{
  "norm_eps": 1e-05,
  "rope_fraction": 1.0,
  "parallel_block": false,
  "steps": 8448
}
MLP neurons of a small language model. Each row is named by its layer, matrix (gate and up: input weights; down: output weights) and neuron, and shows model dimensions 32-127. Each number is 500 + 25 x the weight over its row's rms, rounded and kept within 0 to 999. Numbers have three digits each. A neuron's up and down rows have the sign that makes its largest values positive.
After each neuron's rows, "fires after" lists the tokens most often just before its 100 highest values on Wikipedia text that the model never trained on.

L5.gate32:537537533498512516476496511468452510477506478498524478540515468522533470524515488519510481470469494482547493491494515517457513554509429487457517552512514545500536510490474531497534528489422475499506503465492498487482502510512498484468525501481535494518518493509483471452521532515495495549
L5.up32:494496543523522468490505457517444518533493512492487488499523500459492488504459479479539514492480496538518469516475509474513517484479514538462502503520504482491503498519513515493490487476477473535499517511472582500485518533546468518468529531526472490510460433475482517461550509538466501492
L5.down32:509487487518486467491492517509436481477498510536500482492530502490512495497459500524529548509475474514494484485457484494506469459515494479467495485550478490514529511543480513499454523469512474560509539475547521532486530478489470513544473492488470514480574466504518499497512523503508498464
fires after: "as", "el", "er", "he", "ro"

L5.gate265:548491510466492524506525507479509485476515465498568516528462498460485460478494501514497488463432505464499516487477529535528508498527450494497505515476483489515536468520493461469498481499482516465505500501555508510534506474486492518464521512462484530526479538502488532494545548502500483503
L5.up265:509464528492509551494497506486479554529553481507563488501492523476471517452519458506509508495481508454476491478483519500525532477467515473476539489540492529485519483495483496500488468513468501487511513484496500535487502518497505544471479549511473485507459498531488510467548505497498450487
L5.down265:475485470539502563494497505493449507481543522529470511495524494519482497511494506532463506481505471525479500505512495522506509450484512496532501481508505514497472512547487477470481477525532494509469503513525496512508505494520480534517486533455485475502525518545480506471484515501533496505
fires after: " d", " D", "e", "i", "D", "or"

L4.gate219:544476514493511475537530530511521491490471506473481485541490453522512516502519502474495518516530455528515510504519515490500467547487478529524524523514493487500523408519506479517508508466501511494541500468493468452545499501489536478494550486464483486485514446477482501497509537541453508530
L4.up219:518493493494491466536521488483507478485458484512480503501482477495496523490477523502463502439507481503500491521473502462462478530467507492515511516516457468532514458479466526504477482491523509521471501501494476460510510516478474486513480503538537479457551463473504467513486527449489512498
L4.down219:476531493540516521529486436516492503530503478494486495465479546496519467468469513507511502484489525510489517506512479527493496544524531474500497546497494529504478540537516431511477505498536485532434509489543515492501534552548438496498482481525536483459514483476513517499474438467483551477
fires after: "is", "er", "ic", "on", "ar", "av"

L5.gate313:468497491519524480491487547499483531478473501499504519498517494515466494514522507509495474505512522451552529532526471527491540510515484502516483566530495492520463488497555502510466467497502488532551491501451513514491507476508541501432490445485461516476499520543467476520512513494459437532
L5.up313:491472499456542485515528518492535529496485462480504509476507477494492465509492518471507483498502510507521462504477472500547492500506528487484473496503469458509525499530522489491543495526502520514491431529494506459496507494511537449462477487446480506527451479532490529463511524500486444513
L5.down313:524502482479508518473491460523462475505494459537468524494464474518514504534454481461498456513462475495547515494494484479487488503511518480512512503524525489473509492469537529501529500521508518440469484511503531472481554483501482482541493541512521516515495481487494509518501511479540453458
fires after: "-", "c", "is", "p", " b"

L5.gate101:529511520498467507509494523527513521513542504486504488521483479438467491526489522450507479482503544508459476487501506465517487545458458513486510491409484544519492508467510486547506487534476526478483497529484469541495479523522469513508517548505479541511516508509490476506510517458493487496
L5.up101:480466488494508487460502542477510462497477485529494509510485441474509460491462506493547502444520514521487495519494521503498519517501482508484503512505452510556482507515461548497537490488488503500519539480445513520473524501506507445502470486481516478519547493537429470470514481475541488530
L5.down101:498533523479475523532522485507477527481522506536534484484479486474516471509519551438496503555545506493497501497459487462467511486501523483470487499485501484542493518456508468507509515507484511461525492544487518475493475489500535558462511482479466524492484483497539452515532521504541511447
fires after: "r", "o", "a"

L5.gate1:497479491474498534513486483462494515483505488492530485548498462535472477504473506516525517475466526516483485505498483509515515508479431470465507518512501527490487484519519469469482510468499496495529470514467535522490557505488484477454502526482487490464446501505524442459521467462507485533
L5.up1:492475506484505549540503468500511472469531512437540497541462482499502520541480476539491497465499513481515499535480474493552523525457489498484540495549466514497532526514484515526484456486484489469501517507496545486512529492500472480492479479536465474490532463475473532489480550461509511488
L5.down1:516437477497490472461474537454500502496478518547512510472494458491504474469500487509522496498476503500459444508523503485492471491479511479541510483479545507493475530525516488508508478548506481539489492515540514503526532474522459497506494540494493500549505531500493541535494492514502489511
fires after: " P", "r", "l", "res", "p", "st"

L5.gate229:486456477490485502510475535508509502528519493462501493502519467474523465514480484463485527506514472496505540510490467513489489563508503476524543505492493489512507486464496500527512489492469482492529451498501472487525512523485543472532497498528488456522497498565489474493511475439437448526
L5.up229:512454477504511538502473505477483503450456508554511458518481502506510491504541533508495495466509502493448489500491497468482471473492488476512502501516469493520438532542549523495463499555516511502487526497506489496512492503449487517498449528520514499473526484477491474489470431518515514461
L5.down229:505459499526468537495504495496496509499534478487508465476507503465497496490457489515512492475488497512511504519506466510496526519543507484518538520471531485533513527511527518504458494523455490498452549486548488450481497510510487493531480498490474455500518518475488472536443508494490532541
fires after: " s", " S", "S", "c"

L5.gate421:508476479480506505474510500505479498467558536523499479482490521524522477516501491521495544460463444472497499495499573490494498502542472492532529507478484494521510476537499526487546471528461499491494505476470466536506491506550533530468555576478558505513481502481471521494458511482514495535
L5.up421:521480458481523515474530514474520468503464530504508514499513468483506549523441498490504491511505495548498504513499514513552524496466458497471541466491527468493492485495470520459543510527503557495510526485516471513526496503514516495472528495465481497462511509425506488465501509498523511528
L5.down421:520501446460452518468496459481524485502469480539494537495499537547522513506501521495445500495477477494449504529478500535487504505489540491506542531422509498466459516540500486516523462514515489484502490559490494527465499482494514477510495529501515554512506499475539532474537524506499483526
fires after: " L", " R", "L", "\n"

L5.gate435:529469490496499528522479526512517516517504538489497518463489478530504494495503523507466506511492451473524498491468551490495512516469532504516501538480515520526473550485514488510455486482509474475520492483488500464524569524471479455447472503479488518450483515520520460530489513509538519461
L5.up435:500494498499529508537471474525502492524499488474483495521468517542481515529489508481504467533475498522522489499472520558499474503466490480486504538482507459497526462535528496533547462502519479550487453461509516487486533510520471472481497546486475474529515534526550501484510482500498473447
L5.down435:524486531497479500480491504504507475506484476514500506507494526530497495478496466528504486485511502474510510510468500531512481466522545472553502486505526490522498482506500511537553506504482476552489537485506479514493445544463479511532520501438500497502502478515517483545519550464531498491
fires after: "or", " P", "in", " C", "our", " G"

L4.gate129:508497474480506562491478511464509499485501528494529492511439532499482508479461503476525470506503492485533509524485484519481531518481488479488537489514480517484538490522493492503491522482528489526478480507493473501512550562540490536493576496466482485516505458510455460499525475498477462498
L4.up129:498498491524529485461490475488503510489533505521526490524449491510464510488443515454499501534450468485523522511513504491508498533482511491457501495502506493513542527479475549515520523483523508533441501529502463504522486529510489550480504531476503491544495454511465469528493451497473521529
L4.down129:499491505512525515446469482520502542466519474473499483522447489472483498486458484498520486529471522476499498503539486483469542484530557478512497464472434500515506502508496534512491543508508498505464482501493468507526539490505494489491473532527500520515519503529514494514516510526475525501
fires after: " r", " R", "-", "k", "ew", " to"

L5.gate83:494504480464518519509466528508507500495495505494467493526452475491537508497535560513508503481478479498487492502511482505513497536448483478482489516503497468527518506511516531512491486498482495522512517497512469528493553538537528451502474530503507518491512455480461440490490476505524477532
L5.up83:476506481487491538533495497545539510461534507494525473532509507467484460507472529466491464493508466519558502444470523486483458505497453529474475483481491542521484502522524516489494485512499498539487544496500530495489470505531548568453522519534585529520494547500502488464452502504507527489
L5.down83:526536503432475518478512479508536530509522497522507501467509479527489426485498483515518502462512504492484483509527495490498513508530518478499486503526487536486436506501520530472499506506471496503500486500527515484525489482490484485508552483497472520499464482525494512503555526545488551507
fires after: " C", " the", "ic", "oun", "i", " V"

L5.gate26:491542500476497527544505493501512491486472524553463522480474464514546483555447501530494488466491465500513500447484489489489503537517501474490533510502503485516496553500512515517431498488466496522467508474504475533537520475583495483453502517542536457479493487492493467421508490482493489515
L5.up26:490491534477524458492516465549472485485493507475493496478477477485564484503494503518461483494532483541558489478529501491451491523479476473495462502525498518519498469517500501523509521463530527502515527474552495459486482494504488493477498483522484479492489446514459494486494507494519504502
L5.down26:506508475455481514515476511513446510463509492475477472526426500504548497510491526521486477471493502506508521535503467516474499486484533457556493477505440539478500476539526507524491514534556484482515489428491474485524490507447503504454494510511478497498507519496533469476534483489511508473
fires after: " C", " P", " M", " c", "C", " V"

L5.gate262:533532532456506569525547451494524464494466464506514497520544516475524469530516491486500494518523487493478515490515486516471479487485466506477503522465494508463506514491504499519537530510494500480497484506503489535512474470517542508465530531471495497523474494506498484485545454474488512470
L5.up262:540490506504516508494505482494493507522503526552527509470502516505551518512481508523504477504470510538527515534488529485539496472534477534493504475492476530482489438501513534509437477504494490524500501482508507461460528494537491502502499496498493467499487494516497545499509470491487523476
L5.down262:466527489529512522520471494501478440488535537496527522525460497493480497513514511488516503495483499508487519459500477518445542489459537498557494481489466511484495546509463500520500512541550531502483491502497498471515472494476509499549470520455498449530512510529504445490437499505522499456
fires after: " d", " D", " le", " L", " f", " re"

L5.gate322:515554469498472537502468523513527499528499490498534494539469534491501509499482531518518504501495500517543496490517479477515487503490512527469499502459526512490555494551436478505483460451501518538505487454531491497521516514554473503529470531483489504529538473541478511505495519491535467514
L5.up322:484546520485489521509500464530493439505495493471492513493478490519493505469551516495478492520498518520515504490480462569551517466494491490484510527519508484488507480473486489461466543476504530504510497501466469486505523548482547464498510460538494475520537540506531573482479524500526479519
L5.down322:513517500473503534509485474498559504533521516512509502444468452512477492496555460466520499518527480487516463485493480538526467491538512494527447529469558472490498434443481516529521509484520463461508470529494488535446511459517502469547510533503520498554518538511494503519481508473475470536
fires after: " m", "r", "f", " M"

L4.gate282:474470477503511534486508467470471546503533476488520541498475488534503489519480540487454496493490516513539495582509502470490452479473495466486527481527479500499458521478509482514525474478491514496468460495494447532519478538533508464500500502495463547483539502478488527501549474510510497525
L4.up282:469504500521524507517518507457459500490514494508519542502491482494515502484522531540453521479563443448494484487523490475501490447472526513476479509529472505524486471485516501542518528499508500476509508513461501542469510486533521489470489485502475494463481507476483520532516478482491497504
L4.down282:505505519534489508518479491537519471443466514491466486510525470506498522515503501481506506507525500487503482492514486502540492486532529477531509485513522496469510488483497519509538497521541466481490523448492473514507480516527526511548470477491477429474469526553461517549472505506461508524
fires after: "c", " S", "p", "uc", "ro"

L5.gate395:507509508485527521508490499472500493527468511511517440491493535498528498496477487495458487507516487523507512511526473501528474568492506480527511462518518490482472516513500481530501449537453516500463491471517492535493503513484531469537541532543538472465505503502463502484497559491472506530
L5.up395:495507434461550495481473461470470493514521515492496488477497501492517485478480472528503542489536466474479528492479510460498555500520502458506455488506522528513491487469477504510500527505493480502502512497532488501507490536496503526492513525543487437467503537530524516493529460475516549505
L5.down395:464512524519558454464511495506497510510529523475548509506490498452516438446518510505485523493508509498483520463494538502456500459550495451478496513507510545519486504488509481461488504459522508464482518501495519496527481498550520509502477517478492461494521464486456491411556486482512500497
fires after: " S", "oc", " s", "c"

L4.gate96:456478532506500506459553524497477466486495520511481492517520506463505513491517503551511457516530515490510505514510480487441485503516514498500507483546517536584523485515505462462545473517476497472499506479485499507481527496496502512482469455498459517490547512514462469521509472505506458529
L4.up96:502473461515484501511490524482502518472534534495509450514503526511519526479507467479487483524508526490504475463497482548493495504484516520522504490488538525515458528563487525480524518535522499534499451503544467489518492533478518501515467497520481497516575494516495515448489503480499515487
L4.down96:469513497496520465491493474527540535522483521516470517495549493491478470504482499478502497508506494517494493494496501480515515455470501558444490491455536510491477485472470485509526553545475513534543495537483496533508490482513511468537527499514542498489507549508545509526534475528506501499
fires after: " m", " l", "u", " p", " M", "ar"

L5.gate428:482491478508475531456479543505513485464488535486489497549498520489521486519510457516494528522512531467511490503503527484462512454513491497465467501521509491532454493492457493521504481537456515475502497491520470511528498472489476462563522500504506499490518467483494483489524482515476498499
L5.up428:511497488511471524458519534491468471471490513507520522508502472470448488525513493481483499471480474562543512519496491560520486447513530528479508513516482492517525506515484464504519545452508539515530496481504493503526477516496521509483558494503437481477519467470494549475488517496505510523
L5.down428:506507499526531470537448552472543475527506505467500508536511489536501503529499474441529482510500500511479530519561532533495501477526450473490525484491517477462474517489503502473492473518501520478518515537526501539458510494523502488460521476475541528535449513479448472501459492500523517512
fires after: " H", "r", " Ch", "ar", "i", " h"

L5.gate205:449549508488478534474488517491511471456482448532500466479496492492489509473517554511503510465475485480462484507498523520563502491515475475451492549540493470503503514504525486506495500494508509457450506486504527512471506483488560532499539552486490534546489502542482471470515542490469463508
L5.up205:502507501470507556523507515516518465478536499513481459464579517479528456512488497469500517539489556583504472473479435518496463526505486512497493504485506447510521469531512514480451479499542494480493543524502489464457496526518449506514487489463496506491499483527511472511546504498493461477
L5.down205:536531499524498498531494480534491459518500445490527465529467505512491460488507506543535500480474529492510542499483448483476506514507494554493480470526481513500481458487500520510527488483501535463487450480526478497534479492484483462557480528470528530495500506495527517511519493559507527477
fires after: " w", " b", " B", " W", "p", " st"

L5.gate381:536463479500473542472439550476492525531513534553532478483487501514447485486479487508526489486493481454508498496498522470543496532494502497519511501544514488528460504515464480504502529500434536491503460499508506497465511531494507507543543480495488522506490521485551443479486538504512467524
L5.up381:470465451509499489479537509502503492513505471456512505488506491520451481512465499494474486513485495475524513514454494545484516490504528467459556560507498549552525476526480475510521531478513473513489484520554481543501507494477519504482453455540468527464514498522512491517475501494494510511
L5.down381:501509485546505499509481499544513501494523543536511537537523464525447519552517443526502473469437475494511520535528533460465482524473521467537499478470543507469486507523514501476501527487516502498497512484504535495492494518515436471517547477496505503505485498515522518490508525459535488524
fires after: " p", " c", " P", "r", " was"

L5.gate192:519496509488496480454503506494509533524494531545519543539530479544478478480503516544476500436521488478539505507491476512512506523500517495470514543505478473499479497510473502501490521497529468496544465476505468467466555507511489487516535487480466534467513500527499498524519525504485491498
L5.up192:505493505522527483470491491530505493477465486508487492520571478525460460499493517553503521451536460458485509506507469519500509510533545482496461552512477495474539526532500515466450517443486465496488498449510534445516550518525476491522478523474537493469521500508511499523471542530504537500
L5.down192:493506520574508476506461478488465478454460460523468482494462531499493530497449453505524510476490523475487497516504531512477523503506491514523508484531507457485487507482465508477452489511461561526479493529488540494538495477494524535522458524492509478515505482513520526509537516462487525522
fires after: "un", " M", "on", "is", " an", " m"

L4.gate417:526526503467459502455480544488473508539537500547511544519443515514501491544508488518497479476461532502548503478484528491479511502511497578507462529455481509544521505512502515493489481518473471487520512472503483495505544503491493469454503506481480518492485514546500496493513487527501471519
L4.up417:479505428523506527512504559484473497510511483505511516501470511508497506522517459519534561555492517484522536518472516500505458520533514492463500522462514469503506468495477490507511448501473505476509502497522485528527501517469524474503490477542537521483460493499509540515477464538459476510
L4.down417:500528520495508468505524486546528474474508535505537474451441443505499535502526482485516498482516520484516516471513524482530510484510473471522488523530485495477504493513447509445515468517484492455438470511465528474521457448505511487515477540531509519489511507455511489498521482502483486543
fires after: "en", "in", "ou", "oun", "n"

L4.gate497:498484526503471493513509471495459506478505531542499491490495484473533480515488538536524485530468508534489432516488472485495481501475484514507516527473472451505490490479539520484499520502485502496492515504487484528544527508509539501512509514488471526522510439520498507507503510499501471538
L4.up497:481475495498523494497534531492515474475541534471502519511506501501473524517471520525500485572441510493448451522493486508510508503502529502541519504515513506499492482474513504499469532528495472481482461467504490529544510482492503507509515494493488517560546440498518505499489545506482491510
L4.down497:481494463512533473477507491480482498529497531479526502497503483544487484487487512526472505487517497475484510502536504525576552517493513518538495481492528542494488430534482465535475536505497488526539500511508483468493455495469473532508538475529456488508533508491541490495500454467505509474
fires after: "i", "ew", "at", "t", "ic", "#"

L5.gate187:495484514491494483540499547493548519512472465478505501504483466529532511489479486505522490524519486472541481511480481530487491533501465481506541469523494501534498479514506477494483475460495497499564474489519535487506487523506485498509493477500479514516510496505520531520539555473474483532
L5.up187:473489507481485505544476472508486500479511486464513506524485495492516457550527536505494585490496521488517483488515486499532512479529539485486494540500483503523516486549564504498516522480491533487513514511567530497494481472452519433481514494516478510469526475542482499550496497518496432475
L5.down187:494488525519517531468507483498487448479488488521513491487479507539531516520542479531481470494487553505481460484494467495514498455480491521468545499478518523455477490458488578497541497523522519508482497474490506436528535497518520503486496520520487479522519441445508508492501481490463507506
fires after: "\n", " is", "=", " ", " S", "S"

L4.gate360:485492545474484506475505484455478491520492488486502501544474503499525555488475497488533514531500486509528453537503477545512470508486470519486515527526499493488500522490480507500502511525453507510533503486459501533521505500508497512493480548441516506527520466564501502468540478505499458558
L4.up360:497458517511495512517498490459514541448491501482496488510506507513492495490498478519507469515482507537508542508487480543498490495496491446518422486543535545500515510516521533448453513537483515499475481517493554537470528456434512518470506493485487490480495496527507467518535564510528486536
L4.down360:473547477476532499484479467450490479476508513489489487506475497495488512498526478517471520486472492495487529517497477465539495535449517545494461495500479474491495546532522490449528517527491471526460505532514520486508494519488503465488487520529464527502511513495497485448498528520477527506
fires after: "p", " k", "s", "k", "P", "S"

L4.gate87:546510492451482446528469522524477519517519522526467496504522482513513461536487503509502511531520510528519486495515494466526492544461519513504526527482504524504519467540500457486521455464533485513478478526541498474476499498535512490503531501472525551492522475521550532486504504458506505529
L4.up87:478539505512502481529476467511484522495501528513588500485524521517502504528496529558511483496497479481478470528500518533536525500491445508476461502495484539527540484530504477446475496496511528464447527449572478515479494477527505515469508510484531524526492533497509473545499537483522496518
L4.down87:518486536537524433544493488536483505533498528494511519467487543485479494483520524489550509491544493475462478482492537522514465510516502506489539489477453534454514502480490526526509509514477480505520504504529486501540488529525475501516511540474472506480443477463532540514508501502527502472
fires after: "2", "\n", "C", " |"

L5.gate499:507514495471505499516481508562468520516536517480461524476500467491518507531524508466484514558507491472530489510481494535465501461482479464500510542521522492517468514469491536498522479504481526504538507526496458465493482517497501505515504538472498552493486524536490512549498475487507522472
L5.up499:532510493490507469508549516461500493553480504521507508515538499527463470494470504473552545464533459519548488470464528482502491508510469532458435521497487516486514482509519516524472505490515492507472514516520534475498500529499477434489509508462521509493491515516503471517490557499507470481
L5.down499:504472465446458492501520497502504489492514524509492489467451466469539489521508539521497467482538489494510533507490483512486521486491536472489518506509546470506481511473523490502555480525491512576533465505495540460532459510471466519504515485476451479458459507524535460481464512477460525519
fires after: "ol", "e", "r", "i", "d", "l"

L4.gate20:476531491494475476510446497515497488558501491503527483510510490524538471526534475538484519558510435486491437527469466515519508491468490479469532520508499512501471534504546495536498515498480498562526507492485541514495517487493526479503525550525497482560505494471479469474514539492535463529
L4.up20:497536495498509414447450519505498490506508477513489484504489493488516493493505446520495537549495474481472457490511518502531514479487502477474485499514501492460508518481472521507490532524494496548521531467479514533479485466468528567502523548510541446530512530480486471478492488496508520509
L4.down20:497494486510533509452441509490505468471494505466481497474503509486493537473497457499519522511474551469425525511529495483509495509522537512485465473513480493469488490479489512461495519504480507507491518481499461483506476495480505538506509510460516488484523472553514537495508494518498512495
fires after: " |", "oc", "e", "ol", "al"

L5.gate73:506487509511499558543491479496505503513484470531489547479520493511488497514536474510498478470511497454501513502536487523469536484475492484546486489523481514534497504494515455492473493460544470495525475482495498543542525526494532487503534527470492533511467458522531510502527476501478424491
L5.up73:476506476496521505523477501493494495497496507486488484465488466506536494554523472503478489462562468472486466533523481517496520482472506527498482495486524516486527512480532530492493527514491505531501530494521494492461492509497493498477468521468491469497502482457453462450487488483501526482
L5.down73:531498554501538459515561490508480480502513506507492475516490507508472488487463501506494489504502478478507516423541497477511518505549576521495490472486484468516493510486503478564492503516537412485538505486503532503506488528465500469495542481518512494498503521520494471498534491482442498499
fires after: "l", "or", "il", "u", "h", "f"

L5.gate59:487496493523474488509486525496466531513509499488520508481521491488518471525487507513520496528550509438468467528531470513481458513419540445492503476487487500503501488485499479481553498489497477479493477529516485517532502543498508526517507548527466504484475510561547515495535478491484435506
L5.up59:527473511525477511510488494484510526491513526493503517512520486462478564507490493504516492525518547494474514505464501501528516518496508523494512512523500476518483530490529475443494455521472476510470492491459463488510483541502506467493503495491523470462491533491508499480525491490491542457
L5.down59:494507542535534507453515480528492529569482485449458500475532469517510516529536537503518520507511498539485458488500486498487518514506450487496497509489489514515523482496476504495509482520497497514504488498510523543492513476468484500493543507516566460511523487498490515501520492490479538556
fires after: "p", "e", "l", "y", "or"

L5.gate455:505508489503456531525528524480505495494432502515500515521504487531516488545537549520499495449521463499538496475506506500490510510533483459518507508478490508505528505541467502488490449500479490482503473507513491500481467522515532463467480525488504538475483488502460491467496477489502477479
L5.up455:478495478505527497538447516511527508525505437497496490458510467515492508523495552523517513485516486520476492472509515494501491524517494466489542473517484500482559538520558506489475485518526500451475506503520486449483492484511524494480460503499490485511484512588466513490442487513437507498
L5.down455:490507520541487483483442501484480492480534460474485481507479484477496496461485508537500487494480550538482501504523488502490490542536496522534523474497512503515509522463492495491551479524492476509445507502560486493541507458474519473545513477518502450509509477534511498501483550535502481524
fires after: " the", " C", "he", "c", "y", "C"

L4.gate75:522560485504519515506493502474499494558449542505491561515514505506469466546522492490503501499546487507480478556492522517457505519450467468494518520501506482479470514532483517526472501480487484521501476515464532517479536525452505504486520496524505508512522501483460519443533503462524528460
L4.up75:485507484510515527513480543482492495510476501510488489519531454483480508500549469521537513483507505519488490523497521514457508501510477530517473481476500499446487465500451506525495460486482484503504515512497555511476523495451472507474506524478561441492522501471504493518492525473482511539
L4.down75:535483487514516504479508467494486535485512507488457478510535462470485517487493492534500515487486525464495504524492478484480524499526521520517483460497502490511492548466521527461502473557482539524456500516484514534497528544525495463497451521435539495468434520496499455528498516506514495496
fires after: "an", "n", "e", "ol", "a", "el"

L5.gate258:511497520503507495480502502519464499545488501485499515521491504481499486503471523489477486448520528492486479526478462436543452515471510489498525580517501510473454497538502474483534540442520487463499481536504452502521543503466510462480490477482491515532489498517481491492545538461499477500
L5.up258:497504498512554507481483532527483460481503497495471518528497515487462496480475502536523488471476504481483441483443530509530518514543521517538522541472516530525489486521509518499518493447491487463501507480493508503460496475518457469537498487465492477508545499486475479490500535481478522559
L5.down258:562477516485502496495509548485499514464469521517489468500503512528474453487525499480506537473514529477459461461505460503531529496469486493518503518514486509546483509469489525500536542528471492492490522472498505496485495503519494466493471519475496492476511479488523534496486500507503511488
fires after: " p", "p", "ed", "it", "r", "ar"

L5.gate375:504479502484485493519455493564475489497473551522481454502545430475528529508538524513495501470490485474519494498525468501549528524469539528510545480534528539480476484510487455496501508516476485493561507488534494492499488520502558516510486485518470501484525477497535504506463570495502472497
L5.up375:533529478492466474471507483460501485511501510532530508527494589514518491527491549508472479486493514503479493475498494510520546493499501488525483512460483528549482486506495483493494529532540494508499469471525486521536441492517508541511514495549482464488506473471525529466530507516473523502
L5.down375:464510511532471486514486483514510525495465503483482487484460480541455507488481485461453478488533480480500471485542475448547553481536539491484516540494507491490480485509485488501504481499483505497446434518517508471464509519487478505487500516514466456466500503491527468528484562506497463525
fires after: "\n", "2", "id", "ic", "r", "t"

L4.gate421:512488508493512515508461528515509518517514507512498513542499516522473502478549496507480451497518488433516496505530502454498503506413464495516479482446490494489488445508522521489492486484530545480466485425491498526459521549550494522477494518515493517522482497490517521495510536509508502482
L4.up421:482516497511513474518439519489513476533509505537478492508524527492493515445529461529513509505511494500513473524492546501492508482458491529507529498473481499498479489508497498515494470536480494457515488438486490479463536472502527527527550521511491544507524522498450510521490479478501520501
L4.down421:511494496503518473478501471544508450498503478491522483495542491525580511470509469503526513481547489481505482512504550491509484515479481492518508509526462515452497518507510553506491471482464539520453484521480545483511518489495525488499489514494506555475497480492478540532501517457490492509
fires after: ".", "n", "e", "en", "in", "-"

L5.gate405:503570519517518513489515514507463493536475527523514503523483481449526499498501492525519508467494521505516467521514493481501455460482514516487537517459553474492459473527459542508510531491493500519535477479444544518501508491556500485503502561489504470548499510464521468509477479474548469472
L5.up405:479502511499518514490521467523512491504479512503539484522496524482505495456476525524506492464458497487479501524530507515451482483522524536455544552521477471535494493499498482477469492460491454476543513508495513525498506521462504493455498513481494502503527457497490509492484518486539478469
L5.down405:517518537472430499541511500504458531557503541504456478488491462468508509536484469469488505455531522519484539500534479530519525474495491454459496523526530492496498511501486482539533498477513497471533488519483492511473464490480460484445475499490497513504500516519457456495509550462509488515
fires after: " Ch", "H", "r", " m", " ch", " h"

L5.gate371:429527496486514532497480512495499443492498488529502480498533517473523477486439532485463461579477507516520490464523432451503480495493497487505538523478517507478522526529509500503475499486485510497510545519498487515536478517500549516488486504533512505501514502475464504507501543496522477509
L5.up371:493527480491546495501488506525501474500509472539470504537508503485494463514465487485546508522518503541449561533515535489485511523498513534536526516421480497514504479492516488515458491531512478484521518510453481492512481483477512549493464513504511485500509521500459539495482501523508524536
L5.down371:464457471540516458518487535504493493526506524563508472488517516503513512486561524469490507498501496512466491494491507493499470540487520503511488502521511467518539509487544491536462495493502452464498508505497536498464501521543479492477539509515486506497497530504497505459453492505451509485
fires after: " s", " S", " f", "ig", "i", " F"

L5.gate147:453494531519498493465505522532513471542479528497521525500529483493516493524472545494475473515502471521551522502538542505479485491512542484501461533525479474499532473529497498529517461513507497517500486523494508504502527502524502537467516498511500492505550494508443515510434504532538466497
L5.up147:497509508495495494461508464476487532448540554502550487456548506523521534516480524488487466510506462528469477479477528474512460486530475491474490479473485488485500541507469494537499485490523502517463552512521488506510509482547502512488500524508496522481540463524526495491524537480516496497
L5.down147:503502454451526477477566489513498529484533502494498548496472521497494493489513530526524558531471498568535503519504500517507499467497483539446477473543493488510528515492493519501489492524483498466503506487523500446487472483524502498460522522510532522500467488515515498456480510514493499511
fires after: "a", " m", "on", "ic", "al", " l"

L5.gate181:493512514481522506472494521482468480489475513500487497539554516489511497515496519471526532483557526482508521498494534511494506466493503487501527525468518545518490410507489471480538470466550479514527463501481478503510475567494483472495536515480475504467486527478523520514522500515502481505
L5.up181:529493478501511480547479499473457569545477496482492488520556497513499479495521537522488466496511505472502516541546490492520538521485526476511497531479495531512482518479509489479479453481515490475508516504524534487509500448485492470510485507456524491480465500511485453533479523548471470484
L5.down181:535477521506486518513490501471484478437502485530491515487525516481494516498491440557521455503533491471524524501518491508516531515497540502496499477466476512438515503471502510554466495541489566480483506434475468482526480493518490509505510497478477484495488472509495497515462503480523507504
fires after: "p", " d", " the", "ear", "d", "c"

L4.gate32:502533463522462498488487496470466499517506500534502481501502501551518503554480524482493488491546547489524483485516408504513480465530545480504493522505518499484456501491523492491529522490516466493501481500492482523510527509520511502471507509509486519520505505487495509467492490532517488474
L4.up32:501492548517545519509511531492464506513509520429465501486471493486461505510559493502457490504498530482501514508492523492449502498498520518430537537515546524507488486459479509526488499482468507532499558500504452478508488471472488453505492462532494472529521475501522535531520492539503468507
L4.down32:514490528525495479541483487544497480492547521526513478487520504507488498484514546480493491449512535506528530520489462537521506534461518511522515491485494490458516477536493476497472485478468485492481476495469479528536501517509535478511457477471512520489535464462509494541516526515497496502
fires after: "w", "re", "ou", "it", "in"